{
  "extras": ["capped logits"],
  "init_std_qkv": 0.0174,
  "init_std_o": 0.0,
  "init_std_up": 0.0174,
  "optimizer": "adamw",
  "lr_head": 0.00321,
  "warmup_steps": 289,
  "final_lr_fraction": 0.0
}
MLP neurons of a small language model. Each row is named by its layer, matrix (up: input weights; down: output weights) and neuron, and shows model dimensions 32-287. Each number is 128 + 24 x the weight over its row's rms, rounded and kept within 0 to 255. Numbers have three digits each.
After each neuron's rows, "fires in" lists the words (lower case) most often at its 100 highest values on Wikipedia text that the model never trained on. A number after a token or word is its count.

L5.up145:114167093135141116175117109137106115160135158101122146107112126123132142141142136105098148141102160111126161130086120138108152140116121111194143125111169123113127147156102139130112105107140165109154121140107177150121095114144132152160128126114137125095151151125110166118115100173110135149165129119146124158127135119153152138097071157140134152114148135167151128144094130128147144128137143149145155147097143113115126117150121189175111153135127127122081102141164186164119123134158100149127101111125104150152135112138143149158166080158118104132130155127107147150052143141152172144114119142111114149114112143131135108126104084110108132104108147153091129155073161088083130134153163089101110140147117139143154123116133083121149105172116144133137137120101126161126138128137124
L5.down145:143143106127115120127118106144123085133135122139145126145082092086127132122120103121164131144187160153120140128114122090154148101182195075142109130129173134148120087126122083134128105161158137129132142119093106142108117145139129121106117143149151124108158131140130172154143115123131127099150158102101139105154062162123146092111161079104154153162137124107121128113170131127174168073159090106140116138148096118117112135140111145130130102144112110171116147112131081172116147125151105147090123128135091096119114138147121114103167080118107089143102129121152173144112140101184138103099150139142125150156132171151119134099121086113115123110077076136143096100133136124115110076109122151137170165106127089132068136153101128108143171128096128170126120108111124111146126123135129
fires in: "and" 84

L5.up1409:145117107079109142092130134138113133079098115093132138139153148124129129155124132155156153122125136150155146113103124128149157132091166136108118130132137128129130121080116151115098084109097123122063120086132124165112179167100131162154123141124124154118111108088141166158123115103152168153150107121165100077099108104148107089124143152137157100091125124154150160141135104126150133098108152117152176143124165135116145116106123179129123132148137084111132086142147158138144135170167145142098104116113174131135152089132097137144159076111165108136142132130085132139111143138129147134095132154164116145104096109127080123145124120090186108097104149145098134129106122177127126175132151065128109140149090110148141172116100155138167137081158132081113107152094140109130140115106120
L5.down1409:118133143120124127110123131145156155149133163129111159130098114111144169113165101111097098077140184127104142132118159139120109094147117135084122127137140157107087124122103149154100157123142076149122146090108113170139175112109149144144155143157089141163135169110105151115162181158112162179134145139126104121123108157139090122136146108128123149150128081142099119124120109151106149089132152169116109107141127111104154132096155108118119080105097140098123105149139140093179092146102160119158133177079126159130160167152132111116128153141123107101168147150160105144152148144150109130167128116142131122115192161150142126105115092137122079072095149159169112148163115097111129127112120137120172114152117156133155119127107116137126131105149074144134171136145145138118142165135121
fires in: "has" 28, "have" 15, "are" 7, "media" 4, "while" 4, "however" 4

L5.up1334:110104134117174104113155134129141100146154161133134102114113089153103143196160151120092082152129112117116097146102129129134106127116114104108114148134096136130131148121109133083096141117125117119122140112113152067127114106102079089165104140095122167109103131134150116139105150147125156123121124117148166174140136055130105142140114144172155115137114087136125117161121142169154158140111076118134111090138189153132132106124084121132078132144156125090115068129093147122118094130132132155093056103113155133112128130155120081129141082143152159104145123123160150115149138135093126146099147081112168104127104147134110146083111100125144132117101138115150070171112106078115149103113122096152123147112134104131138141126156121107139089095115105147131157132134122116091159148133143
L5.down1334:124147147147135132084118142159152118103113141117109167153094121131152142098141144102149144165110166153117169102125126113121169127106145159130100095128186105136155139097138144153116147107137073092154173142123144181141213139149143152135114115151121101153167097115134104138160110138119181095121124138099147094134123119125114113092112118164106086102144137135132091150129128125157140125143171081164116173127102145104135157155112154113143133122113111152096133159078103128113114147148119145135179116141154161112161143099090152122095134112105133139125134171130092151114130134097134104075106146132135080113129147132109110145118095094155133104116138160108100067127137115133158131085106156083168129134091170103139112091185140150163125165140173144121140125101100120112147137113142
fires in: "to" 47, "almost" 7, "together" 4

L5.up1533:150123113127185119105158153148133105137151126101128161149123154120142153159126136129111119129091125143126158140081095114105070110148136141178146121113149146166174178133141138107120127117125169113132096138094156140124135086091122147129125113113123112097129133115105133114126155115110152125149106127150121168096165109080125121114079139149156148105175153160136133134099121125119120159161161092158122143168120103126117105091125165125119130123115101086093088124147170129118128125123128128111110175112159107175085142115123097148112115158129082133130136090087111129107144129082170128120097127135116083129107111100094093101101147139154131115113108097130170159114128112108115144105103092133118137159161129117154166128142125093139041121132097125133165153110172138123142173150116
L5.down1533:174108085117187124109135163172132107092125124136153096165116121136112145160115103101114124105117136142101090060105109098123145118162125095133145124170151154118130132130130188088128089151145187134144145132122130121116127092097152172157158130103114122165155167154098102130103117132096101143110120124121091104145141119167126154081116134130121109123121094151136104099088115122139145119146120139133117139100147133099106123153119170151116161129138104124155108159127113131145122100076117126160115152154176122156145103122138147139109147119142030084063124190094085120153168119143150106150116163136109097155103083132144133124115141129124188097116133167154123127093116079121145112096120134123144142158141156120160128147148145108149095100120148121121114133117142094123114100116110
fires in: "and" 26, "to" 22, "or" 8

L5.up212:148128095136100105147129157119144150153161185161114128151117108132092167116184139120138153133099148134101138101108130171143102084092112129102127100137090127116113143083106157116091081090126102131146146123086100163093124152096113136153146136139142131082137123159145153102122160115132194154125111129127124127090126135130125119144144081154120146168145087154158167115176089183128146120116103125129171155130163112118119148154121147150136144156173093111116105161130144119170134102121126148118116154102136158131160155116146135099158120130194150165141133145134115135129148181122160140111100131144134137097122120145116142144129156116137107170146135146133124143153128124111090103180114102114143094176108124169153164110142122071160151162153125125121136175150142139083113126154134
L5.down212:121084125129124149157115139157114175161082126121133128118131133142106128144059122095168143118106106142126146099127177158075151117088159160123117124170122106105147157111138083148092146079102092171114158128125109153112165087118142172130103171131121085077133144126105138137156129136159137163153146120157098121127122176112118115136175132067165101074147106161113122123143130130120136129108160141146140094120141101092162152149108160120090098096121147085165124133151107133139149113112116119128109113129166180166121122130125166140086115134159130119130150105128168137143150101163098111138103093122163076109114139125106116148124133083140075131129147160121168112132125115102117132111086126126095125117119131127105114109124138098107122133152145172133092141125132099165113132130109
fires in: "well" 21, "also" 19, "has" 12, "works" 5, "working" 5, "have" 5

L5.up607:112131162139164081100137148112116114166120184122133123128146085145143147134143168146118122153143107109101114094098113121144162146091145157171170162109128139144125110093142107116136137117134147124080142122111148126159118084107120141148157105137134145109087142123149107196137127165116117185124109106139121128095153153132116101128119056147121116130162123133133121106124119146125118151113140116138100085132123134141176116147134137090118135140108129095128118142126118121111175127160159100114125143172108120127135089117100077135111140163111132122138107128121100111101131131096148111123081132111152146114082172111126089138084117143153122157133148129147160154089159139134115151157131149111157092101091123111134143145116094143196124133136125088168156109148119146120096152159120
L5.down607:117114090108099128118152130125139105107125113110104153169145157140168155135130144064173070117169157091117125104133166137119127169110144132049157120140120130127095138121141105143125137157097100139127115121128135123163093132128175176114133112153131068100121127145128115108132143093147137153183148158118131129160099135107150130132184115141123092150105113094130092103101134128109132112145136103167117140145092142148111125093074125108124117091114156136152122123120185158160086123133126153128074134115137131154102125123122128110139112139125095106133110154131107147158167147145085150100157146107121153099126149100188130116152110142135094102108107145095075151178147121120142114115158143135135121129131144162102134118098111108130143109125129113155141122158117090101130127095163
fires in: "them" 19, "m" 15, "cm" 7, "lam" 5, "km" 5, "i" 5

L5.up0:128116131168122068154133135141128125112107139136159134133148118157128169164132157164161108136106118071111117135079118147135115086114101101150120133073140139123123139108130144116142150163097163107089124106080138111155142108104109149159119127115134184109113121095134145150173144140132143094134138171144130176133152116125128087114156116111112163136174121160145169104116124139150119075146152142163149093133122135119132124105132138126105124107103140075142121140152089107110135139145134093104081108092126156123109108123127082163120140136115132112132137139118131121082190131097157096117139127133157155140146128129095123074120113128150112127079141104100130128095142111145122155112142127101155069119113141152158119134178134109169181104120167097142092144131150143107135091095104
L5.down0:154103130132129152060093141129145098147107116128179109110143140154094100145110121109136084104108126127092124096127127123144123102143158128151153115072164141134131119143140179129093142118151112123135126128109143124166102124149130136185086147130139110134132151136177092162115122138154113087125148129152138184120118126162133159153123120134125153135178145135109132120146142140097112140160173133077111117130154165094099138132156124141072138143120136139130073133140105132144139142154147102129060113175117097131098102137160171119117126098121103158159125105151138136169142142149165112146179115123133090123130139130108113130136132137130117098136123137091152129103123171147110154112140150141165165142134101134128101145114086135098122110148142153119084075183118112144113125140131
fires in: "this" 29, "my" 9, "its" 7, "her" 7, "his" 4

L5.up1217:144127089127141112100121121123143126112122122113156095134146149146100119145141134146119092128140071135087119085123115143113161132119127119180113136133142095137121131092140145177120109152077134066079083126105174086154156124128132085125156134133110146126129113073096130117140120127092127137118106140166122135135167114131119114110108105161149105101119131128115119165128142174201087118152172112143124117174189105133120094169105111145133132130114130096119139147134149124139134122132106094104117165172155156139132138113120154165093126162146173104089134179117172099107144131129147105150136132145102126123097070144127114101112169104123157130150159113082097121153111117132096164150085155124127128137144145125127100142149136113101141147142171139136100142126111150079167110141109
L5.down1217:155111194137094136103107125118126158119092162135151128132147117170127135118143099094131159104042125094124119119145116131148106085133117140093170136133164105100105135128108135185107122173148057150144182084138139164133080094122118136143125139126129148121078097109123115149148150131116128113138097150125103105099112106147127165120143139096115117128095144130125113109131104137113137126164120154109091090145116135133156163053098166143151119134142150126138127094125090153119169123115124109145130161116143090136082096181154112097105107138162101124121137088178105149142136140166179107151103129092122108125173138109155126112124099110142120128142140125139142133121135092163094133145119087089158102146110105151092095124142117118122141125129143112145112151122124121154185125143129
fires in: "the" 40, "their" 9, "my" 8, "his" 8

L5.up848:129128126109173085148142141082156089108150132111136128140159127165125142137152165165146117133121106092087152135093119136120166134142107119124109129126123169113188135152144176154128089097103165109110125139118132130148132144147094132132141133104118168112106123107126107151087112157109132113145111106109127124112105121114097136126114085180116128150125137109124133167124122168124186096150169135143145130083157166112104150118156144138124167153121112144134153150133148148116112101116119169074101124150130128093158103135125087142112109197122137114097128133064164177132108128108153104123129169155143104130094136136127164123100120149164131135065132149161149162079130097104111185130122119115168126110128133183113153140139107109122121136124103094137162150125131147100122119096110
L5.down848:116155115129155135110149108113157182133142123090136115109120125138110139125121131157138153144131162180141122139143084086101158092125106155144110146117124116091128150190130133143149133102128147126145150129100095104109134125112111144160132185162139112148143133102109144115132082153133126109110094167109104069089131131101138148117128148155102121132114130121172109130123141148122134132105122107104148136089127089169135108119141073080130112149123095129171177111149140103090092127102105125108194109159158091143144114131110136105144134116134146136080114156143151116185101112123138107143162125101116139119102102133174107098112123120157127103112134161153186137122129114103150118143103176144141094129162181111100108118112139164125166157116119129139154133132122133161143122129157
fires in: "december" 15, "november" 14, "february" 10, "march" 9, "january" 8, "april" 6

L5.up1018:119106134103133116087126149112126090121107152117107128131173111101126099115128167164149116130121120096085131144108080142118104120151078135158102118088149135135155127144155154167160075080130162108124151125125123122148151128108153132117166118136110160118135105097115104134113156126135119145120113120187118117114150123095096129092083096124152134131171113147111129146092146137108125146181141120121137130114167141101124086161149115122097169124145092085119121147126156135134125094122136150080083151125136110128191103093138073148114109168152142140144159144071118160126118143098137128141129149135110159115113115131121081128105133116148164083109176121165132102100169124156095171124114141107146151136156093126141162128109126102125117127126130145150163174158138137126134071143102
L5.down1018:131119098129159102133090152152190156118122117095139110136137104121121121124149153148165123158136155107120092145144096067053116135120126158119114136135106170111093171197129135105130138098098136161144167137141115112151122096150115150134157174111146131140151127119089133140170149116109120096078094147112123093130087136123131123120144126094113087112141104131154109118101151143127111123113118139112138103102132132141115122153153084089128149139123154120154135122166139108079098134073113115102121140114117109150095131144129074115107118119148125119101101134128137122178140089121138110140117126094152112143065147112144100111085150145137095137133154146136186106126153071085107138134172163124144143110141156123100125144098114137164109126078132124148147135155171125127146107125139
fires in: "march" 9, "february" 9, "april" 9, "december" 9, "november" 9, "january" 7

L5.up248:101114105105140116127145156116095158170173145094133150114123094140164111156132125134087106142108130095148134108116080112135118129154134144130191144123120103155167133115128136093126119145168191097146118144094151125152126134071153112172119090158132113143185137083124126130124141185116120119058117094175130125126175125071084138136073111172125104112113123128146140140127150089116098128147144105135112130079141108141148086156114118105144143123103147099082105097137109159114140111135135124107116104143141125167116090111119135146107141139151122126128127151068116107130144147110130149116111126124153149128095132121162090108133167152115153120136124114132154136120103171125104116117149138114100116164172129064137135105140102115188114130105142125161108148143132144133128129070096
L5.down248:125101107142120104088108078116124131107133137144069135108110128152138146122177138187136130142169086118149068146117127102142119102088144114128130106183145161116106091159100086115177103128148124153119110163116101159110151152093093155129122165164118145158125101084118114149154104141151135109142120150113168134083138135120132136110189167144159132133149132106110136116133079128133110140129150129126111112121124110182159151178151078089113143107144126143151121154166133094134139168136161103108098133183147112140121106143104146066134128071103118104112131128111145087103183125172130143122140098130141138148077180097111133177102114122163125138167089161151166116140151113124115145125154141113109132132137165137134100144126094150161133118132135135105148111117112144154140098145106
fires in: "m" 19, "in" 18, "cm" 7, "mm" 6

L5.up778:115121107097121114140134210121152112095154179134114117118132148100117151081137120150121107121077139108108095118115115144104156108139108144153159152081202121169142135067145134123090159145111159114127133106133190102187154122140137128138161113154133114112137107101151149124120129151112128128097147121145171120128136100123118123115117115178121137099157116147132155145137128162101114104136099109122120182124139130094113108152137119139130164109109163089098120099158109180115138141155149177090163133183131095158093114101124105123151147156123135164134139141126120136117106110131178171107139124134155113139141164146110102134097116123154136114126119133099138165150113127149093120132102164084105150159129070149143105116123117147131147120169160130147118155120151132148120163134058
L5.down778:121134123103144179149092102097125123156127144144155104139079142115170093153125130154153135112148118121108138141133148157138094080155146135094104151094127110140128150180111105144124120109081096135119169160135116135116122117162093095122105136120137122162120136116127102145153170123119124128104080150170168117106143104129142134103193115103126108092099106083128133060104119069095122149116129146121114169099155124153161098124144094123095177169163136142134126143115139140180089127135123119148108159134144129142104144111177126159144093116169119137124116112108140133145130137136124121137157157113135145134128094079130116115152104150148110146147109121145076135198149092129108129147109099155110142149091151116154129137153170170132133125103097125100127100098148121127145165091075
fires in: "the" 32, "his" 25, "two" 4